config.toml
num_hidden_layers = 8
hidden_size = 576
vocab_size = 19667
hidden_act = "swiglu"
norm = "rmsnorm"
norm_place = "pre"
rope_theta = 3670.0
parallel_block = false
init = "uniform"
optimizer = "adamw"
weight_decay = 0.14
lr_head = 0.00651
warmup_steps = 215
max_seq_len = 512
MLP neurons of a small language model. Each row is named by its layer, matrix (down: output weights) and neuron, and shows model dimensions 0-63. Each number is 128 + 24 x the weight over its row's rms, rounded and kept within 0 to 255. A neuron's up and down rows have the sign that makes its largest values positive.
After each neuron's rows, "fires before" lists the tokens most often just after its 100 highest values on Wikipedia text that the model never trained on.

L3.down1924 [145 150 118 165 103 107  78 135 109 128 157 133 124 183 175  90 144 146 118 113 129 117 128 145 169 149 118 113  99 160 111 176 117 126 116 144 143 143  92 117 138 105 134 116 105 153 138 146 136 109 160 155 159 101 143 135 140  76  65 138  95 132 114 120]
fires before: "\n", " He", " |", " In", " It", " The"

L3.down1179 [105  93 110 119 125 106 162 149 124 130 150 127 110 154 177 111 101 103 138 119 139  78 137 115 132 131 135 134 138 148 161 116 116 121 117  83  97 110 126 135 102 125 126 127  78 114 102 116 105 177 123 119 124 105 117 165 121 166 128 155 120 100 112 144]
fires before: "|", "\n"

L3.down1883 [ 98 115 103 127 132 139 132 177 135 110 159 147 183 139 168 109 173 145 114  98 142 146 137 152 184 117 120 111 129 148 137 122 124 114 119 129 153  91 157 115  88 109 120 140  96 116 127 137 119 122 144 161 115 120 110  98 140 122 137 133 123 136  85 109]
fires before: " the", " in", " to", " that", " a"

L3.down426 [ 97 101 145 153 137 141 102 116  99 143 137 128 130 141 117 107 134 121 112  99 143 103 146 149 135 157 149  90 106  93 109 135  92 145 139 115 158 130 109 160  90 172 121 146  92 127  91 140 121 138  96 119 175 142 112 115 141 143 133 142 115 156 139 116]
fires before: "\n", " ", " +0", " +", " Japan"

L3.down1328 [134 132 147 114  95 148 117 117 117 120 164 135 175 166 157 131 146 116 113 103 160 138 130 153 151 138 174 100 123  74 147 132 134 165 137 170 143 118 160 114 106  79 133 107 104 150 114  81 170 155 141 119 113 176 127 106 105 105 163 136 122 108  70 137]
fires before: "\n", " |"

L3.down1798 [133 128 147 137  68 142 141 110 139 138 141 155 142 131 128 129 153 122 102 105 130 148  88  93  86 149 153  90 151 105 136 132 136 168 130 137 158 100 124 105 118 118 111  99 125 123 106 110 130 140 147 110 108 141  89 173 141 107  80 147 138 165 134 144]
fires before: "\n", "-"

L3.down204 [149  92 138 109 131  71  96 145  98 119 105 135 170 164 109  95 140 124 139 119 150 115 123 165 151 124 156 140 141 202 102 147 153 134 127 124 150 107  99 117 162 118 131 133 121 150 124 135 100 130 135 143 125 122 126 122 117  81 112 145 135 137 137 129]
fires before: "\n", " ==", " |"

L3.down189 [103 125 166 130 106 111 107 100 114 125 130 110 161 121  87  56 170 179  93 141  89 143 110 144 127 118 140 172 135 108 115 138 139 149  95 125 118 131 118 101 145 131  91 118  95 142 103 145  95 152 116  83 121 116 103  91 136 159 117 106 119 111 152 123]
fires before: "\n"

L3.down1207 [106 134 118 131 151 180 132 126  84 115 144 124 122 113 155 146  80 152 129 127 161 144 116 130 130 153 114  88 120 138 148 138 101 136 149 112 158 128  89 127 112 112 135 137 172 146 140 137 115  67 109 130 134 159 145  86 167 131 133 134  96  91 152 100]
fires before: "\n", "a,"

L3.down1550 [144 125 113 140  69 163 109 130 137 106 146 108 128 152 106 108 154 144 155 153 188 115  99 130 105 154 119  85 100 156 113 138  85 166 146 149 120 155 123 127 133 168 146 153 121 115 117 152 133 143  83 108 123 115 117 157 103 131 113 142  62  99 134 138]
fires before: "\n", " ", " Pts", "h"

L3.down2102 [169 124 111 147 160 138 177 147 157 119 119 179 130 181 126 132 115 108 153 133 180 116 159 195 155 130 119 123 134 155 131 159 127 126 152  99 122 134 133 110 130 143 150  97 118  86 126 150 106 129 126 128 132  85 134 143 113 156 139 122 117 126 154 105]
fires before: "\n", " ", " 1"

L3.down365 [138 156 148  96 129 126 147 142 131 103 148 134  85 110 123 119 164 138 123 106 115 137 127 144 146 141 119 129 123 162  95 159 140  98 106 112 153 128 137 110 113 149 100 138 177  91 122 136 115 117 138 107  88 111 100 135  93 103  94 124 107  97 116 129]
fires before: " |", "\n"

L3.down1944 [118 145  92 129 122 147 120 107 138 123 113 101 156  79 151 112 115  79 160 127 145  96 115 113 141 153 110  54 129 131 172 156 164  84 109 157 121 137 116 153 118  86 131  98 145 127 118  98 136 108 122 103 116 123 122 130 126 111 154 153 140 124 101 124]
fires before: " |", " Team"

L3.down79 [131 170 154 121 153 149 131 149 142 153 139 112  84 100  96 174 136 124 117 138 154 141 175 105 157 157 106 142 151  84 151 111 137 129 143 134 140 130 129  90 130 141 106 105 120 169 107 126 140 133 135 109 103 126 138 138 119 129 120 107 121 119 120  88]
fires before: " 0", " 1", " 2", " 3"

L3.down113 [126 150  74 112 169 141 125 108 133 130 135 142 127 113 106 150 127 157 171 144 120 125 113 148  86 119 123 141 116 100 134 117  89 113 130 155 143 121  80 104 118 112 130 121 109 145 116 144 123 103 140  89 179 136  71 109 138 121 174 127 141  94 103 123]
fires before: " 0", " as", " ", " 2", " 1"

L3.down1344 [100  85 124 168 176 104 123 125 151 158 127 139 154 109 175  71 114 131 123 164 168 154 137 126  98 111 160 130 153 143 100 112 103 124 152 112 118 127 100 126 167 129 127 167 105 183 119 145 109  94 157 157 106 106 145 149 116 125 102  87 139 113  97 135]
fires before: "\n", "-", "The"

L3.down415 [126 136 117 108 107 132 120 119 151 138 144 111 121 114 127 167 142 149 125 127 119 132 104 153  98 175 127 100 114 159  93 175 110 108 106 159 140 161 107 134 118  98 108  98 119 130 101 140 142 141 188 111 162 114 144  96 114 129  93  87 150 110 103 131]
fires before: " |", " ", " Q", " +0"

L3.down783 [109 150 151 119 137 135 131 130 148 116 112 109 101 146 126  93 149 126 117 121 143 111 117 173  80 132 143 126 152 128 146 139 118 143 137  90 110 114 113 109 133 116 141 158 121 116 178 114 137 139 137 123 117 130 149 194 136 104 134 143 129 116  98 124]
fires before: "\n", " —", " ", " ±%"

L3.down1360 [101 143 119 111 127 119 118  97 133 129 139 132 114 108 163 127 122 138  96  84 141 123 113 133  93 113 151  75 157 120  87 145 142 132 110  94  96 102 102 148 107 131 121  98  90 121 153 114 146 125 100 149  90 190 143  55 125 123  88 117 107 129 128 121]
fires before: " |", "\n", " "

L3.down516 [149 122 152 143 153 121 131 143 119 133 115 112 140  65 121 143 148 148 163 100 109 134 144  79 126 126 106 163 114 129 143 130  86 123 133 145 139 138 116 107 148 139 117 140 129 158 153 132 134 106 148 148 101 131 119 125 163 179 139 129 140 112 138 116]
fires before: "\n"

L3.down2303 [173 120 129 129 154 134 130 144 138 106 115 103 127 136 145 120 150 124 124 123 120 102 113 170 159 114 125 115  89  93 105 120  57 173 128 121 145  97 130 115 124 160 148 147 155 151 108 139  90  65 152 132  76 125 130  84 169 101 110 151 153 116 127 125]
fires before: "\n", " and", "==", " =="

L3.down1706 [117 163 186 137 135 128  84 153 109 106 124 135 117 101 105 148 114 109 113 132  99 132 132 159 162 166 120 106 136  91 103 123 109 194 164 127 163 103 120 124 144 152 110 105 118 155 144 176 142 157 120 113 125  93 135 122 150  99  43 142 117 104 160 165]
fires before: "\n", " |"

L3.down2105 [106 124 145 165 117 139  89 119 133 123 131 141 144 181 119  94 175 135 116 178 122 106 133 162 136 160 179 151 107 148 107 112 164 112 150 120 142 131 151  92 113 153 125 151 152 155 149 110 143 136 134 129 133 116 143 112 161 183 128 126 119 129 110 142]
fires before: " the", " least", " a", "om"

L3.down1000 [133 156 127  92  98  88 129 129 146 126 131 121 110 135 162 134 125  92 133 122 114  97 123 162  96 145 113 161 102 107 114 164 121 140 139 167 174 131 131  68 107 154  96 106 142 123 145 104 140 106 140 106  66 132 160 157 109 105 159 113 128 115 170 119]
fires before: " 0", " 1", " 2"

L3.down2210 [121 148 159 136 114  71 132 101 127 122 126 116 115 115 130 155 144 178 120 166 157 151 119 153  96 108 145 133 107 138 185 128 158 129 105  88 182 141 175  82 138  96 121  93 137 120 174 117  89 114 151 125 124 149 150 108 124  99 137 114 140 137 103 125]
fires before: " |", "\n"

L3.down1733 [141 135 136 119 138  86 107 122 145 163 114 100 149 149 144  91 117 126 125 170 122 143 146 185 160 122 125 158 100  83 108 115 127 129 138 134 109 104  90 140 110 125 121 142 108 141 108 136  99 109 135 120 119 114 152 124 120 120 127 155 125  87 144 135]
fires before: "\n", " States"

L3.down1630 [131  96 127 135 131 143 132 151  61 152 117 108 128 120 127 123 157 152 118 125 121 104 143 129 132 110 129 148 144 161 132 112 150 124 100 132 114 109 159 130 187  90  95 126 116 126 105 147 115 151 158 152 153 144 116 122 140 135 147 153 147 103 172 113]
fires before: " |", ":"

L3.down123 [ 98 114 125 148 153 137 122 102 122 110 111  99 130 171 125 139 110 103 139 148  85 137 157 177  95 116 139 158 142 130  91 134 149 106 134 129 116 118 139 137 168 146 144 127 152  94 152 156 145 126 110 117 124  99  94 129 143 148 123 127 117 141 139 159]
fires before: " as", " in", " to"

L3.down2223 [108 120  93  91  97 133  91 159 172 128 154 139 137 113 143  94 120 123 142 149 160  94 140 168 109 133 157 100  85 125 139 114 133  61 112 113 182 103 147 175 116 136 160 105 104 150 120 110 101 112 128 127 169 145 106 121 127 176 112 122 154 150 169 119]
fires before: " |"

L3.down1728 [130 136 105 128 114  96 128 148 113 102 142 165  84 175 124 109 112 112  98 100 126 142 102 124 145 121 110 107  87 170 111 184 148 135 145 148 145 139 134 114  86  75 137 126  96 157 140 131  95 143 129 131  74 140 157 115  86 166  92  77 139 106 170 117]
fires before: "\n", "===", "==", " were"

L3.down718 [149 108  78 130 125 122 131 149 136  97  79 115 111 112 144 137  84 120 118 162 119 141 124  95  98 129 120  94 138 156 127 104 110 104 163  93 178 155 100 107 167 122 130 143  98 141  94 137 137 134 123 129 137 103 143 104 109 167 160  98 142 101 139 117]
fires before: " |", "\n"

L3.down339 [118 121  92 100 135 130 171 128 144 144 103 158 147 124 135  98  92 122 121 125 132 136 193 119 144 151 109 154  98 137 127 128 130  97  76 135 126 149 126 111 115 103  85 182 135  82 122 117 115 131 160 122 140 102 114 161 135 105 108 122 177 109  98 181]
fires before: " |", " anim", "pine"

L3.down1907 [109 150 119  90 115 127 115 141  98 120 117 126 138 142 155 114 129  89 139 113 137 128 163  93 145 138 153 105 138 143 109 136 137 146 151 134 134 104 155 111 140  97 110 138 101  95  98 124 129 127 110  81 124 115 125 168 122 174 167 130 114  88  60 143]
fires before: " |", "\n", ":"

L3.down1712 [148 110 117 138 135 107 136 143 110 138 173 139 113  95 127 148 105 124 123 173 157 134 105 126 143 108 127 162 136 110 145 126 117 117 121 121 130 140 136 129 151 130 111 123 141 130 124 146 102  98 110  75 101 151 144  88 112 155 127 157 129 130  77 163]
fires before: "\n"

L3.down1876 [105 127 120 125 136 142 111 115 148 102 104 136 114 108 109 141 148 127 121  90 184 117 146 149  79  94 139  96 100 114 101 116 107 140 132 130 140 117 170 149 158 147 102 112 134 130 128 125 160 137  86 131 122 146 118 157 138 133 119 156  74 115 129 126]
fires before: "\n", " in", " of", " by"

L3.down1268 [142 118 186 107 118 129 123 124 145 150 133 171 135 123 126 129 162 142 152 132 116 126 132 176  85 150  93 141 141 116  93 117 108 179 117  97 122 110 138  90 134 175 110 129 118  88 110 116 168 124 123 141 150 146 129 177 115 144 154 104 175 125 168  87]
fires before: "\n", " ", " Swing", " |"

L3.down31 [123 113 135 172 121 109 226 106  83 117 140 127 121 122 106  82 135 110 122 124 134 154 107 169 111 103 113 166 159 165 137 158 143 136 105  96 114 119  97 125 133 153 119 136 125 108  85 172 139 154 162 132 153 123 172 147 112 146  93 129 112 120 139 100]
fires before: "\n"

L3.down37 [100 105 146 113 123  83 113 121 106 124 114 148 117 192 117 138  94 132 137 142  99 151 122 174 128  74 139  89 102 152 144  75 112 119 138 127 133 118 111  92 138 110 134 149 143 115 145 156 145 125 139 122 113 141 145  99 120 145 145 130 115  99 111 107]
fires before: " the", " as", " in", " of"